Weights of a small GPT-style language model, trained from scratch on English Wikipedia.
Size: 10 layers, width 160, vocabulary 875, 3.38M parameters.
Architecture: LayerNorm before each block, rotary positions, untied embeddings, attention and MLP in parallel.
MLP neurons of a small language model. Each row is named by its layer, matrix (up: input weights) and neuron, and shows model dimensions 16-111. Each number is 128 + 32 x the weight over its row's rms, rounded and kept within 0 to 255.
A block is one neuron, or neurons of one layer that tend to fire together. After each block is what it responds to, as a language model described it from the Wikipedia text at the highest values.

L4.up3 [130 122 173  52 137 131 111 129  95 105 132 125  64  89 131 108 159  69 129 114 153 110 133 127 168 102 104  81 133  78  89 157 184 135  93 124 150 179 105 152 109  73  85 131 129 113 111 168 150 170 104  94 138 155 105  86 109 147  84 176 110 185 137 168  60 172 150  95  78  88 151 158 166 101 134 118  90 179 196 175 157 168 113  85 157 161 139  69 118 151 127  97 212 137 158 135]
L4.up14 [110 153 210 119 126 116 135 117 135 107  77 116  92 135 153 180 114 127 167  87 168 115 212 107 175 175 177 157 143  75 113 109 101 139 147 194 121 129 153 110  75 113 135 165 147 105 162 201 187 109 119  93 162 111 130  71 114  54  76 107 155 158 135 165 163  79 112 103 143 135 147 130 110 113 114 175 157  93 120  61 105 146  98 158 153  92 130 118  96 102 121 121  94 129 157  89]
L4.up15 [128 114 165  85 130 145 154 141  94 129 145 149 119 113  94 137 109 157 114 110 136 137 153  98 106 200 151 169  91 139 122 110 134 166  80 101 171 151  59 163 152 130 122 148 105 130 149 175 158 182 126 110 113 120 149  86  98 133 174  88 145 179  77 129 114 139 146 136  84 154 158  84 109 128  89 116 104 136 162 140 110 163  56 130  91 138  61  74 146 162  91 189 163 174 118 161]
L4.up370 [135 153 106  90  94 113 106 219  67 144 175 102  94 160  96 109 164 141 141 106 151  89 105 164  99 172 127 184 135 156 138 114 114 163  61  51  56 178 111 178 159 111 121 104 169  90 145 176 109 139 143  97 123 118 139 115  74 183 110 124 153 117  99 149  73  78 128  96 123 102 156 101 122  81 116 129 106 161 121  97 138 142  93 101 122 111 125 138 127 138 106 110 141  80 161  57]
Split wh- word endings

L4.up195 [121 127 113 141 113 143 135 164 113 141 105 126  58 135 103 116 127  98 136  79 124 124 129 147 160 162 123 161  90 125 172  73  86 135 146  83 178 116  99 141 108 127 136 168 153  99 229 154 132 135 102 132 104 160 152  70 166 130 116 148 120 173 138 134 117  91 141 127  95 171 148 125 153 135 107  80 130 132 115 117  97  92  79 204 147 153 113  73 124 106 141  74 164 100 128  76]
L4.up214 [112 135 141 106 121 135 133 129  87  84 141 101 104 150 107  98 104  66  92 117  74  93 102 115 123  91 141 151 125 173 152 156 122 175 117 146  95 143  78 142  95  79 149  54 123 104 184 123 160 133 139 176 173  70 126  62 125 117 182 179 139 147 115 147 126 156 191 162 148 129  93 120  93 115  88 174 121 132 144 140 133  67 147 169 128  94 175 163 137  63  88 213 163 131 148  95]
L4.up435 [ 91 132 158  74 169 106 128 116 105 118 131  76 156 120 151 134  99 151 118 108  69  73 146 119 159 119 125 113 148 138  92  90 110 113 104 125 162  58 171 145 121 114  58 122 118 108 108 118 132 161  96 147 131 142 117  52 183 104 120 153  97 118 163 183 129 208 185  99  85 165 138 154 183 120 116  68 107 173 142  81 116 143 123 206 114 121 147 125 135 150 135 101 185 116 130  96]
L4.up436 [190 120 177  59 133  91 164 115 118 169 114  83 167 165 118 116 187 117 168 137 123 124 104 147  73 114 104 163 102  74 186  71 123  67 117 130 179 151 129 133 111 113 113 173 155 114 138 135 170 130 140  85  81 137  95 108 111 113 172 112 149 113 177 126 160 131 171 108  30 136 121  81  91 102 129 113 156  80  44  94 144 105  99 157 108 194 114 131  96 157 113 102 142 107 122 116]
Mid-word fragment continuations

L7.up65 [112 155 165 127 100 153 114 112  68 163 135 136 123  96 175 157 101 104 155 111 115 145 117 143 142 149 145 119  85 131 164 101  92 102 119  75 155 147 154 138 113 145 173 109 154 157 133 104 119 178 153 113 119 125 162 149 127 113 111 117 126 148 120 114 129  85 155 123 154 127  90 189 118 141 100  90  96  94 205 150 103  79  95 131 111  93 135 139  78  93 119 117 212 151 156  94]
L7.up120 [ 78 132 150 145 119 175 113 172 156  96 127 120 116 118 119 144  77  81 141  70 153 101 105 134 145  93  90 119  79 148 148 119 134 112 122 127  73  45 163 102 156  54 184 134  76 120  85 103 180  94  92 100  86 158 124 180 156 135  84 101 167 118 120 153 130 118 125 133 176 169 132 126  69 149 125 103 159 167 137 120 103  98 141 153 174  87 149  99 167 110 104 190 145 100  95  79]
L7.up309 [143 117 108 146 112  94 113 115 118 108 177 179  88 116 102 143  70 172 211 123 103 123 136 170 135 134 190  83  44 166 157 149 105 162 115 112 104 147 175  98 136 138 141  73 105 130 120 161 101 138 188 153 147 153 201 142 186 169 112 173 160 161 117 151  79  78 122 111 161 118 159 100  78  97 112 171 130 124 142 127  92 154 130 118 146 100 117  86 143 157 137 154 132  59 171 136]
L7.up587 [110 113 121 113 147 177  94 112 155 129 117 110 174 114 151 126  93 100 174  67 125 104 114 117 129 151 171 130  94 158 118 121 105 240 117  85 105 133 140 126 142 114 199  98 107 126 151 138 117 196 131  89 123 138 169 165 128 188  87 163 134 112 149  82 114  66 162 124 117 101 137 146 113 153  66 117 133 147 145  93  65 108 135  85 123 102 129  84 154 125  77 157 139 106 185 111]
Word completion after capital

L3.up482 [178  81 114 111  61 140 105 127 137 122  76 120 166 157 201 130 160  75 105 127 103 157 147 163 136 146  63  96 109  84 138 124 123  99 216 103  67 133 102 140 105 140  88 188  80 126 132 106  79 178  79 146 140  98 158 113  99 123 117 132 133 130 130 114 137 151 122 133 106 113 158 198 121 116 152 124 132 140 142 138 121  95  63  67 101 114 100 161 142  98  89 154 110  96 156 157]
Compound-word hyphens

L3.up486 [159 117 142  83  92 118 135 115 120  76 115 152 139 154 158 122  86 100  98 173  83 154 106 125 162 132  66 105 171 136 168  55 202  95 129 170 118 138 103 139 100 134 140 182 188 134 172 128 111 149  75 103 141  79 161 164 131 132  96 157 103  92 104 152 123 114 139 111 130 101 135 134 121  94 152 173 111 177 103 126 168 115  95 109 113 226  91 185 136 140 168  95 136  89 135  49]
Periods: decimals and paragraph ends

L3.up604 [137 170 180  86 144 124  76 104 125 122 101 156 122 111 109 162 155 106 142  71 199  98 180  98 119 125 163  95 106  77  99 140 162 134 109 131 111 123 165 173 116 154  99 163 107  86 103 125 115 179 162  98  41 101 154 109  89 167 105 138 108 161 100 146  98 114 110 118 110  97 138 173 108 160 113 138 118  71 179  99 137 191 135 106 117 173 135 113 164 161 132  97 168 136  83 159]
Clause-opening connectives

L7.up105 [136 141 136  83 174 101 133 191 122 103 152  81  63 162 100 142 118 171 150  99 126  81 179 163 173 169 162 121 141 165 137 123 148 124 111  97 115 127  76  74 169 100 130  83 113 108  92 141 171 181  88 129 131 154  98 140 180 127 137  61 161 104 120 168  91 138 135 101 134  87 152 102  88  85 106 107  97  98 157 140 153 109  88 153 182 139  97  81  83 145 117 130 102 112 129 164]
L7.up175 [123 188 106 121 129 141 116 107 161 117  99  99  76 188  68  98 137 114 156 165 107 138 118 110 140 195 142 147 154  77  52 148 153 141 137 110 130 180 116  91 184  70 125 150 161 106  76 123 118  85  71 116 155 116  90 168 120 161 127 120 124 125  71 177 144 150 135 123 131  97  83 118 133 100 105  89 118 158 129 151 143  84 119 189  86 147 152 115 152 109 110 163 150 158 124 157]
L7.up460 [ 47 119  88 142  74  96 126  92 190  98 111 103 115 120 138 111 133 111 114 118 124 217 184 126 113 133 166 107 107 108 140 126 114 170 110 114 108 115 137 109 113 127 164 115 135 120 132 157 117 102  93 105 104 117 133 143 117 177 127  69 166 150 130 146 116 174 131  93 150 154  99 146 120  99 142  91 118 122  62 137 190 115  76 107  95 105 109 135 109 153 113  94 156 167 113 159]
L7.up579 [105 144 123 142  90 154 119 109 152 140 148  46 143  51 130 134 165 141 106 107 105  99 103 150 162 109 156 117 107 142 151  85 155 164 116 151  90  81 120 116 161 153  98 122 145 167 104 115  82 147 108 109 144 145  94 143 192 150 163 124 197 123 125  76  76 102 160  78  88 100 127 133 161  60 185  75 131 136  80 141 200  95 156 141 109 120 142 159 150  77  83 105 137 166  96  98]
Second word-piece fragments

L7.up73 [ 72 125 147 159  79 170  97 126 116 115  87 144 119 140 122 201 136 144  87  78  85 151 123  95  97 116 104 132 120 131  69 127 172  91 118 138 151 189 157 148  83 116 151 148 135 124  85 158 183 164 131 120 101  90  80 110  67 162 135 105 161 113 190 134  92 157  83 131 114 178 115 118 106 151 174  93 105 112 113  72 100 144 117 132 131 149 123 135 130 176 170 127 149 124 137 142]
L7.up94 [136  66 139  95  78 124 143 175 143  85 145  85 108 134 157 141 161 141 178  60 139  83 168  68 194 109 115  75 119 150  53  73 132 148  90 189 171  56 142 169 186  94 144  70 137  88 153  99 145 115 178 119 125 107 113 153 102  94 164 137 187 107  94 114 119 140 113  88 142  97 119 195 145 116  70 144 150 119 166  90 117  87  51 134 207 106 142 101 143 156 140 127 144 125 115 130]
L7.up273 [149 121  93 127 145 138 117 178 163 190  66 136 167 164 125  99 168 125 121  97 128 150 134 144  93  67  95 159 189 135 135 113 136  76 160 198 116  64 166  97 127 107  95 137  95 142 133  78 166 132 103 161  95 118 141 124 162 118  90 164 203 109 103 108 122  64 127 108 104 106 144 154  46  92 131 100 158 178  95 123 147 135  86 147 144 158 145 230 125 155 145 123 149 153 100 106]
L7.up410 [110 132 190 112 105 125 146 187 101 188 137 148  93 100  97 140  94 121 116  90 115 162  77 151 125  93 137 140 172 129  97 147 144 107  88  75  61 197 119 132 148 136 189 108 130 183  61  93 160 162 124 124  90  95 146 113 157 149 152 173 223 119 128 128  86 104 141  93 165 122  66 152 173 106 145 126 165 129 140 148  96 114 142 156 162 125 153 131  98 134 146 150 154 135 120 147]
Sentence-opening prepositions

L4.up103 [152  79 177 189 131 113 126 176 171  97 156 159 143 114  58 154 123 125 125 141 168 161  95 127 209  74 175 100  73 145 114 114  93  91  98 108 133  85 114 167  81 199  91 131  84 179 116  73 134 126 127 175  76 149 140 158 112 105  69 146 122 122 123 179 119  97 112  73 118 145 129 139 138 100 160 132  90 158 146 134 152 125 152 153 138  69 132 142  93 136 100  81 138 132 200  99]
L4.up340 [161 127  95 146 147 167 153 146 148 127 169  86 161  97  97  86 121 135 112  40  94  98 108 123 171 189 130 175 107 145 185 165  81  98 112 111 133 136 132 171 102 125 124 137 170  73  80  68 133 113 124 115 102 177 104 101 107 102 141  83 152 110 156  79 132 126 139 105 159 131 155 140  88 165 167  85 125 154 124 130 151 164  83 167 156 145  91  98  69  99 160 184 131 137  83  96]
L4.up479 [191 131 111 153 124 130 171  86 193 136 140 149 122 163 141 197 147  80 108 170 137  93  94 149 141 175 152 206 151 134 119 185  94  59 161 141 126 138 135 175  71 115 137  97 152 130 155  91  88  89 113 124  84 127 147 112  90 135 130 121  58 142 148 140 148  92 134 112 162 132 109 172 143 118 121 132 102 160 158 121 159 127 106  83  85  81 125 127 149  99 158 176 156 129 100 105]
L4.up608 [190 128 160  99 115 130 100 113 159 100 123 102 162 101 103  43 149 141 152 116 180  79 131 110 142 127 153 182  96  74  91 130 152  99 218  83 130 158 128 135 110 141 145 141 184  81 142 103 127  75  68 124 143 100 145  76 134  75 157  66 134 118 138 100 127 110 152 131 138 122 118 178 119 142 161  88 108 125 174 158  97 141 114 166  95 108 112  73 192 117 141 130 127 124 135 113]
Token after single capital